From a checkpoint of a small transformer trained on Wikipedia: vocabulary 8192.
MLP neurons of a small language model. Each row is named by its layer, matrix (gate and up: input weights) and neuron, and shows model dimensions 32-127. Each number is 128 + 32 x the weight over its row's rms, rounded and kept within 0 to 255. Numbers have three digits each. A neuron's up and down rows have the sign that makes its largest values positive.
A block is one neuron, or neurons of one layer that tend to fire together. Before each block is what it responds to, as a language model described it from the Wikipedia text at the highest values.

Responds to: Final nouns of set phrases and proper names, mostly after a preposition: on loan, on hold, in effect, underway, Royal Air Force, New York Times.
L6.gate184:097167126142151123040122111079095079085099083137115152152127093120091123112120116122164142083140162099139077177125158143160120128091142122061128118178130163140184145145127137099110161149141174120107048129138120167069088119134142161148058083099169149140130193166104102189106097072172116134
L6.up184:180127072144140134079119148054103169155106160117122156131098130097109195102102120142181141096150173191086117103095132165196092150178133129130122111083116190178197155123088198130152104142130115113077147173166156148138112150161101070190164085134134128149121183172134125123110182119102170110
L6.gate215:133191114171165119130198108148117139125111129144135085170134167171137109142133128119085120115124061117089119112134145164145166126095083143127074165112128158157103131154053203134184081108155155041118118142117131149132122131141121158154156120100131176111120097155067122075145134180047170126
L6.up215:160109124080094119119128159113130029147164071179118155112028099074097122158156102145054179168146087106120120104058094102138108170166133144111111136153120175163151135115118129200114129128091121079142158113090165147133164113108151138195135119113100142111073152123086124135114105124119134205
L6.gate589:100184122105141189158203113078087208173138134141098105147138091137106085137172188081104093078180135167116129155129160198140105094136083120148111043110160151101066155188163121175158124146100120098105087144153127133060059143053156165171099101097128168112147132085094170116098100224075091104
L6.up589:208132159106078181151124152049116148166146129155084130110115126091150169106097121073119103136100174140132113112154130187136118139159166164133126166153104166083100136142139105126071113165175117177153133095150106074163087120074109129176177104153072166149103139117145099170144089113107086135
L6.gate612:103128113187137141146188099100122100156089087177069107099117067173195131120099085095074096102111105126129140116132128120120107110156108109157139125148137189141119178063161085122129073165113136110079123101156102164119126117148130161107079102123131121181140178172122132125098135107158120145
L6.up612:145137118097129076165129108093135174110123129106185156095112125110192125120141131154089124113076151056165051139129102100097139107164064160099140147072149114155135127119097085136074125112151142223130164176099108109095116045129181150113131148112150166156146082154115077150141083134177128129
L6.gate1097:144133125150052093090137159151097134097111116162140142079158163059082134131066143122134077078117102219120188128031153091153124160077172145124123122102122142110055081122150149212150142114106108193108138134155141120130137123118122186090087083123175115201092174186190140164162072090084113202
L6.up1097:112136109095174136119085151116139109142165164168126126094133194099107080086072104132164063065111145086228144179132129142104166101155145142130102124145123121149157121118096045118128089113143155113136203143111116109181168087141106097108117103155203142088083166101060146087091109160182165095
L6.gate1502:167167131111087130156080087174148119122111119082123163120164159166094179083155130184154077145154139165079140110120097127156132057141049124114124104188140129119058142089159132168087179086137148113091130161134170129109109161102143125156116088174081125096094166166041107125198094144140118160
L6.up1502:181083117137060156165157157115066162149164131177120091171121130148088133111151117072131147167048157103194203109180141081096134107141190129175114131159137140157105122149108151132121111149112067119153114163226098111184124086140097150117129154147178113153138127111113090113084150115145132133
L6.gate1574:113142097081149159158104127120101083110207149126096174105100132164146138162112078168151147162084141097128155132103177098159077085095101219147111171127155132114094089160104088153163067129109110091132172141138175119194100140107129165125151144107106132153084133053120063139089078209125109111
L6.up1574:126107119111108165123197101138139185148120098113180173172180147155162109097103125215168136118137150160075083160104156118118164103146117092141121081157116158098070139109169140155102139154130089162116134151176201106133086157124144101188173091113164151188191102173083109141177136138105135131
L6.gate1789:080163113143090098122179116161151091113112128125124118137216156116206162084161149123143107099105171106125119127104138163079115141132139141120113078071144100090132183096114132128129129166185151131175073118070099168092086094158148067124087153073107177179112118112115086153081140138206121128
L6.up1789:090177107121059140107116057066109072132070082118127066134155126137135138109149110118105098104138132162108135117066164146109105099091163101106161188109172124102100115099124166151142173104175145092202101167129142173086094109082142099094177159118125116169155111144161130102080149149146142120
L6.gate1897:128151214091180091169184127105170136164077114156135150146100155113149146170099119111121116094172119108083117117106177164046098135124107146146219114111186133120102090120077149074046152149175097114131134126177103105160141091095142114141060171111100177089138148126134169179092135148139115099
L6.up1897:135145181102134157096135047131145144120106097142129158126063062119214136133117092117115138129155160061136153121079148122059121144148082203130214051124168125188124126120117126098110167167115096101115121181151125130175074126144141088175101171131134130112105137117211139129156124151154121121
L6.gate1955:088117117164142135120147196117158143117158143109127139084093131110140090133105119119161141081126105119128135103113140149119161100120137061083070102123123118130124093109124153153121119125136198186097067171103103112141159147102186170046144182171115197143073129059121162089088101058159131158
L6.up1955:192149088187129156122095156107069087155177108121117132122150114117116141179176086106122154127084152072160177112117111172119125083132159120148219086137134112094150077137112141070142094117180159198131117128171117108110109193080108112064146156087103098099114126140112120123144206146076147184
L6.gate2109:139145192147144130147138109110117160130115144147111094080122085135167146069160120113081098156112167123103136126102077120083150099114110125158140151123240109152086104140129116096079115100204125061142132149172138167111067089111159164166101065159129129145161144158086086168129098144074092188
L6.up2109:155158208141134153094062158188135129145107167152087116145116169183202035167125112148128151129081153139108117135121119185148143135078136139159112177090130176142113116069103128079086166091112092100115155153185106148122190149105110091105134109143119172121127155094115165143111070180104158137
L6.gate2170:137123144138119146120092142123122073144125117116114152158095107179169169139178092124099117112091145103156159123154100129103164107051147116131073160152153145091053122065185120164133145168135135100182124142085177115122124137148080189125094120120095162121061173149129159118145124176164161096
L6.up2170:098152167168146155061177100184119119149071120145140146150089146178188154103120104138193105122128130127130113210117173133135120099123153124093094147208099110163070158099115097109129111139166149158097169149049117119081100129161115116110124124137122122059122160178107097158143129074097128145
L6.gate2187:134172153182060188117177180132109120154147152136153104178139136127161123074079097173132181100134122145167141140084142158159144137077072083179115101136083150142155159123132155098145130146111148126112169154069157117115091154178128105194067166086145123078104134174064116181106106158168119161
L6.up2187:181068121119118173163169045120143114115115120103125153118114145138086102144131117107086147142146160108139162154126137149131135149105153160160114104119200170154105091129147154145132106097087112114151154109129082099191112131104084154111054105126155170172104108145104123122119084111115111182
L6.gate2512:064187184130087185174189127091120058136114133207181159080178133070111128151128122126085110091114197150112140144119105114093081084088123111122174135143145126107119083127104100181114154146149102159222123154128113153123167117098113072121112106151157144105090139125060127157144083152115116149
L6.up2512:127169128124044166162139060124109115162084080122091083123151135081107117120187132160126181069121135105069139161123155131074178127087102086126136140148168156128122099175203172117089193172122093135151116213154082112134135152148149147116097127116148168078111148078084094165097200136055106100
L6.gate2705:143170124137156131126142074255165142121109150136114115133090161078108127126100155159178158122131191095211169098138173192144082089088163153129159053096142081143084150162139125119056089136163131118120130098126078128174119162170101167075072113148147128156159161098140138165112125113079062123
L6.up2705:108128100147116099125137104162127128113209134141110065130164130098154116122135102117102201104095138153099102093132080101141126144111180114093145084135101102121115129093110136153162160140105100117117078094100084206155152133162121051073065102132225115130107137131111161132120117177117145135
L6.gate2714:106086106155098192110168112173160154103138098178063146091152116118118151129167078141133172178163109092092119114145133122166161092114103103105105117165109093106118063110097156070102175112155117146157123127112099087179105154152104133183130147147079163174138166094120154125143077168143097151
L6.up2714:170146113152097120113159104186091108070136065186068111135109123093149187161126151118148121147201156134159112189117124129111129109151099073107131093128147125095152108126100153135105147118099125157103076158123148088093138125107097147104131133184107138079088121106168126133088137172127129115

Responds to: Final pieces of plural or mass nouns ending a noun phrase, often after "the" or a split stem, e.g. po-ems, laws, p-apers.
L2.gate2436:133133129126130113105147189121113206080168101156163152118104153145140092173132143115121130179121175182098135139122061131109142155151089135132210097106196167074126112110176088093147147148168097155164170135108125154150087152109162188170064135118153160069162128110098096116093104166137101130
L2.up2436:162088157066083112147081197073114143101138119119138136155116134142097105158078135113076134105153167117154147095116127108115191173153100099142116109129200108123081141178169105180173117139142133090100118190113077200146139121077194156125134131105131122140136146138095166110113129150117121152

Responds to: Mainly the word "that" as relative pronoun, conjunction or demonstrative ("a rumble that hovers", "That is why"), plus stray fragments like "Th", "oot", "W".
L2.gate880:095206162117162207115092159120142161172131127116056141180100135197158119121143110117135141142133167189098136132084184127085133167148126146076131138140054112061061094161130087092137088120154137103103093101133066137103113120079172088125108084111113109117121138179110154158126119107126155111
L2.up880:127131089119114093088112162146098123124148128183124208092117089160199175089137082108136146183135186085110147121156156150147108113137069117073112164082080127202080088131125127119103133128241149122113054133129179145104159157064209098111124152092082165114144111055182135069111133185163114081

Responds to: Prepositions opening a phrase after a noun or past participle, such as released by, owned by, multiplicity of, filmed between.
L3.gate86:123107096214103120116138148157120202108123118106151137016147154138104161105151133164102158101171114131088108075174149093118179147092156110147087134130157102136127111198111149128093122091106157163147119135129153084127099119166092150084088121141105143077180118201101135130156119142210115179
L3.up86:174093158192133071067153192125117220118147081117135102078134113103160199100129107115113112146119116124124111080133105097162100173116118161204099147071132110170107086151118137120129068108080137119118113102113099072153148101155131174104129132053107194170043108152107152091139061077170113098
L3.gate1968:119082085187126138181158119135199092139090143129093186116132112173170144159134088133204150115110152128150125107127104122101160079151152155153133077134157177110107118104177052116103116111114123152107146160183166103102154101137143148128175122107126161140182085130075112124157085108135169160
L3.up1968:138119093120101159145147120119168131104071093170112091175098164121182165113167184145124153107135144146129126141129145100104122133105110134146120073147130066113060106213143147172205138111146164151176185128096117104122135093148102155154201156139071096171159114125122145090055138147115168161
L3.gate2261:118118107159100110142072155158141152189143103125124086128073171100168141190139139174112130144091123089129109163096105147102116193195119104147137132102075136061141147110073147141158152096086148134112219170127128154120203108116108094109073172079164126109192182106096130178137146163138137112
L3.up2261:103140181132117129107077085179201160141145106147147040159141164121180116111153186169157100094118101111109068167075124096134167119099133086050173127126170138112167207125167173096143151145099127146119108115151069161058110112128119155081101115119131122177181108195134144130095150128131140149
L3.gate2474:149126135112119134079120177131161136161153116112154105053092164149160123135172093103129103107163132110070117108094111106147128137107173173189145112141124073145153146134145089066111156104062163119153208128134133180122106095124135171122052070128185156120145161113128126204148126133110120115
L3.up2474:155106123143132113078113081088173164084132144095116074083143206142148138110144093158076104118099157167126154104114123075070147146092117085118138121224196082127129167136069131099163114184095106084163104120123082135124130118179158130161181116175124148163099149124092145101107141106130152177

Responds to: Prepositions or verb endings that link a role, membership or involvement phrase to its object, e.g. part in, member of, responsible for, presided over.
L6.gate20:099082092091116176157168124127159088184144080132131149118124120146139163078123126002203169170065046138154123076146155149075130173120115134136147178183133081175044131136115187104083110063109152131192149086132118073057130158156170132108152190078084145124105040195135114090120132184082106094
L6.up20:166136108143113129169204112140135159142187144176060113099100161104176095140054170137137113127095132134116203152127165172194120131124060123146165154173117089200077067106133123054148132154081121079082194121101117128101108099081097118126161099115158165135173141167168052163106131182139137060
L6.gate82:183134112104110148082162133156140123101187127145135159084146111104128126206124125098148107134055136117049117109096170117167144076158148119138155132150145111147133146131109136131119210106109154107115107130185088179100110137138126157164143118146153129103091054113089126180132136134156036161
L6.up82:157101126143113093180036083140151118159088147154198165075131146144125161132150171172165137146103133135152148152134152162133155180147127137123110129175167163101152146146119155101117137143144095081148169094128124118164144134155147110099067152129156154141153168180181132106097121161111066183
L6.gate541:127116133068133155125057200173091168135097072141144096133107140141122131123171083155125129193154105109148132127097093156081169174162083130113129139088111099070150100189142140141113138135089107134150172120140059121095193108109112110063124130158143073093104101109178127152097105164096111133
L6.up541:117076081109175130150094167176125155165195114119144107093125192102139145164191110048132157143133078091172136148188113132132168143197143120092158114179151093164103145174161125110124136148105101106168112098089134131112160163091100091156105139116127163174058116090135136106068152157117097110
L6.gate723:128154123119154105127122125120108169148066154117099155150171153142154147114074114086150070107131134113118152144136121114132162118072111132104136125171157147126154107182178095132090126154107093196105069158162126155123113096101063131101113122123074075122117118064136150104125069128095115085
L6.up723:177091112137107165114165082071092134075103097123098162094130120138120120135102200092134155150091109123102130130074116166100100059158176154140197096125076085142132138159135155148125119104136114013141111124174071171138094174099082154106078129124110143171228095083151140085114089146096157146
L6.gate814:094088155113166148109112123097111192134123101119083167166142113127075121140118085149098133104068112137142104135118132152148141189181079211169125214177179159156198119096115148090086106137079096089168135123127089189151187065185082175080179094161119133115086098076085114151034137136100109141
L6.up814:139104107113187159130116133118099103132137173122080122118135155076095111127100160121120102113120135089158113131088119136129114145115157177115166173146165170103169059106182127105122117132125123091118111106174087143138123145142134155100125155119230172077151100156170128107072084147139166123
L6.gate1464:152195160162105128135168074177163110054148094180102078100147100133092132123094139146094123106086147164163179084139132125159103154133219142077155198107155104108136063102092151120166122135152107136100126118143098101147121164138163150057157117114116095136118121132155161133124072146109117122
L6.up1464:203151122153145122174126096083172056068104135111130124094113118116189138171112174066123146123123131053125187102166098187119159085133182176101108151183201115170137114134090093150116110112127154172108159155117091131118105176139123241060116148194151056085158073122121167165119104157151127139
L6.gate1892:140115124143151170172127080190130127115136151106164121150088117134149091089181158144176131127138111127063112133080085157101078051097115158115142172087157160069112123108113111144088136077116159181122174174141187117152041104174115125106123118144177098181110112110121084152138104096106091125
L6.up1892:123095125061146143181133079140132083191119133092088058121133136135139057179113190199097106114101148171157121146146127163074142106114081128031112082105061134140060110143126111115150095187153142095141125126174125104134122123167084137099091104111108146116084098115169083140099143096202131156
L6.gate2207:095169095118100098093134127106137155139120103077136071127155177063151110155138133151165137172159194101087121116179097123122137103108186160145166134190133167106129120131122102137125079138099158094141151151114097061106106120126192106053159133157135113129153067180097202129107111177116106142
L6.up2207:107136115114092104148137165093177136102154174091153135182127150177096137187128102109130142123155082176107160127139108133091146101124178138064128106128117110106133153096126133057094159116115156130170069113123128160167065152128118109124103130116104123176196091091107093198078122126103163065
L6.gate2285:052115108138158089115132165146157114124078088077137177115114120137118102129088138117124146100082144084129101085115172128090094113169179132154092171118131084137117088126142181131118112126140108173157163088165154145079123103113132119132075121115142112168122097066126095123071070140076180173
L6.up2285:125121111116123146141110114136086072140136055099170213137142112143091105124128124157148170144129103112116057125080136118212066101143127125197166149097173172160202120098105169070129140121114097192155117148117129107143103212107110191141125089115132137109078092111147102136085139123123161086
L6.gate2321:153134155096081152116145047138159082111076160094097099126140153104188150134104121106107114105101066089150158110104100141148145125067108125142141119172092106099182066123114126112126172080027097128072124117140188078158099111136109116157160107143148119096138148154142142135158131100097130078
L6.up2321:138072108133142128115109115135095172142119078083129107124131133163114171169125106113088081079081160165136126178127082149113125144171140107120144100051125106170146132100087107120124133115111174072147181169157102126133115143139106224140132130165152170144179148083096115226115118125159073123
L6.gate2486:130120044179155128103167139134088101148144067153112122161140143111071196172089160097122147136133154133162096142089154102113092090062103119107135120141147146139198151118079096165090153104084096122113123157139144090110092123141105091168134113120148101145118120142128152130136129123133108135
L6.up2486:153173152098188089157131164076106116133086184143127138103158135199096146138078101142197171093125072136158149140133092126144129166149135136178131138141131138128172122184095148195121137207077164135137157128098136191200134105115197127120151177156077144101104077130067140154079112154097130057
L6.gate2488:101076113125123113163112118102121107091126077093172123150127150154177156166152078169113126087174128105091152151113143153126114127160142083098106134121124100085113145149098149128111147136140119093114098117135056121175120083098123122073110101144136121075126109146113183098092143131115162192
L6.up2488:169155082110170143110160129176146097148118158099082106145070147123136193117172111134143136136155164097110185137143117138116094112107181127100178111126145133145098142172103100124114159141190177114147126083116119134156195203180079164124153133109114126150090095126134148091070134125146131136
L6.gate2489:127108178153141132122066135198104113118122127115104148109108143133112085101144143131073172132098134135148155098138126156179071114058110127133171180113045167132126108162155080131145130121081107122129119134098136166158136180105107168123187099189093097115147143095124120111099100167137157102
L6.up2489:133119162158129173086150128156120156160135171113090165098125079058124144148161144080107094151092129122110123137130155125049124112162106127136124113122115130127136107133140126128201126113202140137121088152094102074157143089136163130039141120153118144070097124134081162204195144171091142116
L6.gate2536:144128090116129066163146166150099141053094145155127097077192079131152078134098125105128135130114204133153054109130154187144172115128112080117140150167168097100133114119151176107190108162092128074135098249144068155155165096121133142177172059150124162153133146059175134092086097114074142139
L6.up2536:114147096156117097076082186139133121197183099166131138152114113104163181132122088124116107129095111133150108149097174156097097125205116138156171195154105153100133094121092181185162154124071141133096150148066085141096178148124114154178147070114149186088133173151083158164080152104112119133
L6.gate2547:111132114104131091105121098102129126079073120087137110157112105137130157136112115143088047164161060123105127073124105134144148195109155112127160138133147143149073140112095111148157118135117101116132155146159162105169174191078129122100154187138150115162129159140056159128122126104142075077
L6.up2547:136142129089112140134132123063165117175127123100106106136169077131161132110139174107093142108126145157105107220106133168130167106151126152145121105066141142112111179187130125093115174071080133133135219143127127089080099126179082146149110172185141155072175124103209117104067121134097122123
L6.gate2850:188109114190166137091141138115148155098128145084165069185113141125098118141125097159118088131096132166178156114128131189146090098166096122151124122119112131159144145093152163121095165115136178140148130159159089167135157145100096106137143187140132103139161096098115164132141124093163108087
L6.up2850:134127077078109111092094116163102121118133140119219077143090198116113139113137098119165155177133102106136135122118125192130095116170143136109201119184085142135127168143122103160123130148101185128167144073115128104110143133068104153047097099102093156119116128097111153018159085144152093130

Responds to: Fires on "that" opening a clause after reporting, belief or agreement verbs, as in "agreed that", "it was believed that", "argued that"; weaker on "said" and "authority".
L3.gate275:121115163180079171128033112161093128114186124101132115083128170058146114119159154127122152114061132122182123083095164170134154121157180172157132147156144125152222109155124182076125110121149126135122145117091105123059180145167119122184158130139132155098135110160117167208161121126161146121
L3.up275:107121100130202083069097149079103122130126079112094127164143101149124161093164129112112099160135207081184182125148081147123137095127119167126090163092160162129186137148146103156056084130110157113069119156115132104081133134111142178172093161125086165181138132151138159127099094183138113139
L3.gate876:090102153093189142108163083169130170105151108095100165107082155178139132143147156070148125190122124146139136064111060141153132097116113127139127100129133112135150105123128146114095126173195096119147135150163155146123161117099179162112166135110084101090123092110120096107140111120114100128
L3.up876:103111142079157145176142113176142164147104176159059203057076151163167123138143141112110140163221075120128116146135136126175107051114128108143168062150153159159101118111103109087165187085113151075123121160127166131112137096120149052132058087134140090155139154107131116171114120168168132156
L3.gate1531:103053120117129161133138100124074097145145131124131154107132149142078176144167131100102153168176101137099125129096118136148127128126122110145142158147143153134098127145111121131148104127151171100159157143124126124145125130106160115141095111161128175123137122112095088119166128129186136162
L3.up1531:129127144086087149111136092168116157146098145101120141119103119155209067130134137164152118135135146135146151119097111115130143173109120153165094152118104143130113172180123112119159047097078114134142168093114109200181133179134203174078137031149098126117121119120088102147110160110097111171
L3.gate2100:126157134132096062061109113164098178121090103122060173084168119137127144134141177175145151096155149089130104118098164146128184103133130165127178084150076109107140124164204129118112103145130121150117151140139135179143142104127120093130111133103037175122114075182124089178145147142155155079
L3.up2100:129129114084079164141133108132115162119107174197130104129092158091140124135131172164142128222125101176153156097103128101070107142105141125145142158141104149143099131138193137118121092103132172128119132140141124113171152132124112126111150092092139132131149192154186083174115108144059164153

Responds to: The preposition "for" (sometimes to, from, on) right after a noun, verb or adjective it completes, e.g. famous for, data for, qualify for.
L2.gate2849:164107088162130139124129109140178147111163090182173113129132133159155096131111094079108109101093143073161142100203099218175122134111137148151069113199141120179139151178133125138075147070149077148126130133127137106123114188137137130093126119120112122126144152106196142166130153131141118089
L2.up2849:123115186129131131168071146117114135116129139176149122118156143109134187098100142114128125098146095052154165156150117132154057107119126153143083139169118171128105151120117129143143162090146117131149109147105133132134120090085162177108102149111070118127105146151143168114170131123121188063

Responds to: Plural suffix word pieces closing a noun split into pieces, such as -s, -es, -ets, -ments (key-s, camp-s, tournam-ents, seg-ments), usually followed by punctuation or a preposition.
L3.gate1272:120104140119142154161153167121144126066104140125131174147150121104117136152085166111105193134161093130128107161126159188131126137177107087132111166089126081110109130151127107139118164107063100169148142129069129110186159132083110113134086187040143130171113154148107217126116129091149145141
L3.up1272:128145141117158064107123057100141149129090128152156135172109120126152095095122112103142119119141157151187129156156105113169132096143094081164124182139146103086114106105135119061143161089160160097147090082097142098135160186087144175097081144123041138120187110109208148133095085147176103157
L3.gate1939:117125151091113116154134140130151167061106124117097163157085084164212150196143131104131101112148137139085107131158148143101128128163099172135161090108070156140169108118155111122119137130103148115193102119208128128148104156163166138099095148124107187122133096155060126118114170137120024103
L3.up1939:126127109133033117124121136115129183084109087141150089123172156090131105169130121098091122178038123247067074084189136105112130163047192078129164138130185136146088135132156180060135184146150097165174115164111102111066122147111150115123108114143089124104154135169088143163150123188137101109
L3.gate2451:131146134096161106076191206160167153128134089076135097084143081080146140149106165105076181121103084128122091138138118179102152146145167146095083154136186150111090166114153147139058132157170068165139118119121140125146142120175166096191123110156123149144146082130151069119182057139160147115
L3.up2451:108087147150081105096141159056095111138126099100141168113187092121128085137172158142116116093112127099143068113083115155107196112137127101133152122157121137091133114161132176103091187119154064125140133151133082107144143130187147084096096123129087101120126124147085122139104127153062134108
L3.gate2738:106166155105100079148198104136124122096086110142123089169111119114200171144157187129155090122094092121128109147134104124085166119125126101103128116098134146082110117148148121100076144142158152129200184140103137143133117115130116122170104110170095151170116146110104122121146184177192121116
L3.up2738:146110144114143148117132160147092145140179136183078178128110107162091090138132155135127131125139147182102134154175131139136121094108188148064118133111124179124132122188094145118151094104130112150125133095147138103073091138156133162142101179162156127084175091146123142110087091123140122170

Responds to: Complementizers such as that, whether, where and how, or the clause's first word (he, the), right after verbs like acknowledged, admitted, questioned, noting.
L6.gate48:143114089119145137117144140155162148113111107145132156149076047104149118108132046119219125159054125088182085115123101125105114119100132104120115133122159127107099120131138118093173135136124120114127138071130088159132146152113116124095100087136110103132093114097159127106103106173107148156
L6.up48:146066120136112164136159155136092139174071198111147104103214113106086141206133071054133100125157166172044113149135127157091101127136102115136144117148124135098112136090142210135124155080155118120133141110121145182095080069110146170099140193137153122123154123138177114120185127155124136136
L6.gate623:157157113101153105143082084158178154096158141165135125158141154134088149178089159143113058135129148100130117129090219106117104091130111125085100118146114110141130109140150105106169135141080099116111131055147114138147099125115093135138160130132103111147156134093085097136144170124170131162
L6.up623:137173124090101139080153084122096071128109197112154167091070117154141166097053163133110159104131088096112144142143132120142108140137138101147164121126177070128113140175171109090102068138108128184169161094097132168130194134123141119115095065179116174155183160172142153132163175147144119101
L6.gate635:094122120101078117102093132120169138115155065157164190106129166132192119150128103112088177141127141139171155107150141171113155150115169151123122189107100136088167128109130151161119143152062055134136185174162085128199118079162134137093125118106077079106128154100097122153139068120074115113
L6.up635:100120174123134166101157162140143120174097138150150116135117110080155116168126181120040141144108116093110092068127112099142101154208156132110121151048066130111116124098206107094138102119140129173114098126122111108153168125095129104085135172137147049130111086166133110124129122116130175096
L6.gate718:107133127123204108115093134081172181094111165142073182094143105046177171116150145177170124073150129057091206079105181130150103090131158158130103151106163127137169107084118078180128085189120113028072147113118127152156120133153112095082169152184136061137174122121126132134101169150092117067
L6.up718:114163146120107123213095140146154108150097122099133140133117138127103164122116103127120102145102149158115130160132136118074202122170100128182065092167124144116137166164124152167141139056127116097157101142089094091142119148157125181110065128149107137182133174130115101165104096123140141117
L6.gate793:118138196129162144124116120113149148201095104084146085123161146106123141112181127101173059216099142101134137136040177110117193141166161153091113109133178094097118148125113151114127089141120117122224119088149131122077103153169068141170096153127122127121119131146175123143167131167133178121
L6.up793:120161130159126100174153144110146151151107096093131158094121111095124110156143157061127103186198143134125151185085095087067073126141185207111116108116092106110121134104163147133124148067079109146135132161171123155132075108077119075151162160160141142162108131127151110153133092142132097087
L6.gate1164:080087166187139190130124124125145097153067108180110137118142104090108165076167145157129070148140195111169132134142150105129152083193161139108168159155129131150150094129175106182068151188176102119096128105132085127086137131132126075149131106112076114152112095112177153121200136141129191149
L6.up1164:149093162111131155184084117115144093069139134138205182104093123144187155130134086113121085107147165104137087104101069083146056137172117067120137068149124135150142086172139181126105145156102177135199138151146170115119182129128107143177119163098111170122128149120147177082121136143068114147
L6.gate1176:087099083123095104146112143117095091136183154130136157126118175134085125116051153129081150137122143108168138096143156151170120190092109131132108124143111120130159117133155140167155114098051148062117156182147147147102178129140096138092104064165106127142123209089145143147152157129122126120
L6.up1176:135169075083086072077099133096137153137138116167137150139136137136132124186050129106134128173102202148152199140116132058125115141126203092105140141157128091088106136199166178164126139119169115158101157118130090136110157122130149131123047072146105118123140158141140151094156132201154161144
L6.gate1563:142163087115130111122113131060154147179082115109187146122138129113119137092147146120101194153148140129147094144129180102144092147167086065140176111185148115112161084144153148102078162140128152182148103101207111103082123161119185141157082152157086139123116127158182175107167146083140149124
L6.up1563:075165105084136136142164158097105113171082082146129185097205138155189167128111150121172119130071122122122177157170119124085178115188136196099146062132102155140077110162127103091152183129144097180148123146143135129132086097074078110123068116170021092088147118107076089099130212102131139070
L6.gate1578:118166125170169109091104107089155087122153030168146119149098153079108124146168144161177158088130195084162089096106126109118124126154122115129091115042164135119140059140144078119169133145130114110117122107085162134099048177116102129129170119151055108069108119175151159144173173128159121117
L6.up1578:133154176208112163114098138158149107153118077132167091149082194133133139123147121100144158152123186099145069109078170073199130108087153092167097110076184105080094072107120134066130181168146159127067115137081173143097127135113131081108163108104156138078105083144194107134168126137083143092
L6.gate1940:160126156116124148115149054148100116151161178152118065137056182142142159119184113160091105052147137131079058094123145142081127115145158120096134117155171170126068119121123172118133116151142145153162127118165102116162173133152174144105093129152121082132124131156140116140070124165157102121
L6.up1940:128150167138144071107100095141087119137172163151072116093105063086113087118137229032168133149140103151204082087085103095127151122172149146121127120096117143132169145088132100114123095037092187130171105090162138171121098151140113080122143145147150156172118118141094149153147133127074135146
L6.gate1966:124096073126146076132105105155145147114146106148123136093132077116091102129126173151115121168132117116138105198119172185125131145148182191146165152160130128108065106191074069149180098094133146078180126086164183119178135144089119150142126138128099151144093106147173110161123119129142150118
L6.up1966:119122153133123143100161152141154142166069105114118124117120151186107136088144127082106129166110181119122135156136115143125108164147199151056125103147116095138147121159137084108084142128146081112142092114195152101122126159137150174116111094125147080130013117121142149133067106140122174131
L6.gate2050:167171117206130151112064102177139167135137177187141118106154119152132167148170122116111124212047131111140112123156158069145125096163069126150151135173125070172148122118128121125069148089165133157101162089130090106137108130131119120085146107094155112140154116112151102147088106127127109084
L6.up2050:147170091151124119091136149148120105095125107176128088158183123172152113135200117159095116100111093181156159126133035121146121103124186131127111121093150139089133063112155126109111137172089164074092055151116139150144099095087112070118127218130160103077168122102113155083090099155205186170
L6.gate2108:125148104147183177106131158133112157134148158171100178104146055140175072124114160185151132127129064141167116134209142112159090157160106097122144090154084117139100090127193081096101109106108157110141103135154177159111119166101131113121136121138163174130135104127090191074191091133108154104
L6.up2108:127091065224136150034132129090097182141137123185119126143164114122095084150137127139139170161111137191100113105165093185119165079159134122137110178081158073101157062128153169112112071119147114115124124101125072119091102115169123118150136122139105121140074115120102085125107110125111170139
L6.gate2543:158139166116087184155144149060138110144112165087142171106095110141113122085117207152158102113077071112152137102084098113160097105164141115161151122152180135107110077140145130102094054049165159112111114149069079133097129125116100180133083119128110118087125111122152167067166130118128119149
L6.up2543:205075169178142169098149147130108088148101196098131089162127137101135135168118142108121072179119116067132104144092103105139114140130110145105068138173146137146133121084130084170160076115188092120163156170116168166145176167137108122126129078105080129088186127189191149123103144145127166103
L6.gate2759:115157106157124123147167124128134135138111158152132111097132163107100150161120084188084170121154141073149114069168173170156125162126135086140168158134106104139137116095115140147141095111181161105201047087166076088068162109104168093100188163126113096128137070128101182092152123191130154157
L6.up2759:129117178140115095155112169117122107156160092163151086169120143134115104176114077114124196123092082109174201095134151108158147156133141120116136195146141129189187115163106172077150159078155150155141042117164078118166112185067139104061178152136093109141077128155070119119142168178117187182
L6.gate2923:123113145091119071188165206105072141159150175127088115165089154161164112131128127126146082179122138058163119127151161090160108120153109179092122141097076102120182112088146129154107122119124067125113153161154135108157146098101137186113102127189104093135103075158175143114150166172077145087
L6.up2923:103153147126082115159181151068136098048146092154074141164116151130183107123097103136138127191120111125133117116126109113155089139093151132106148132163122074124123159130151198161136148111150137098125241139145155079125164144140189114108096109135034095165096105118165147134169117136129099109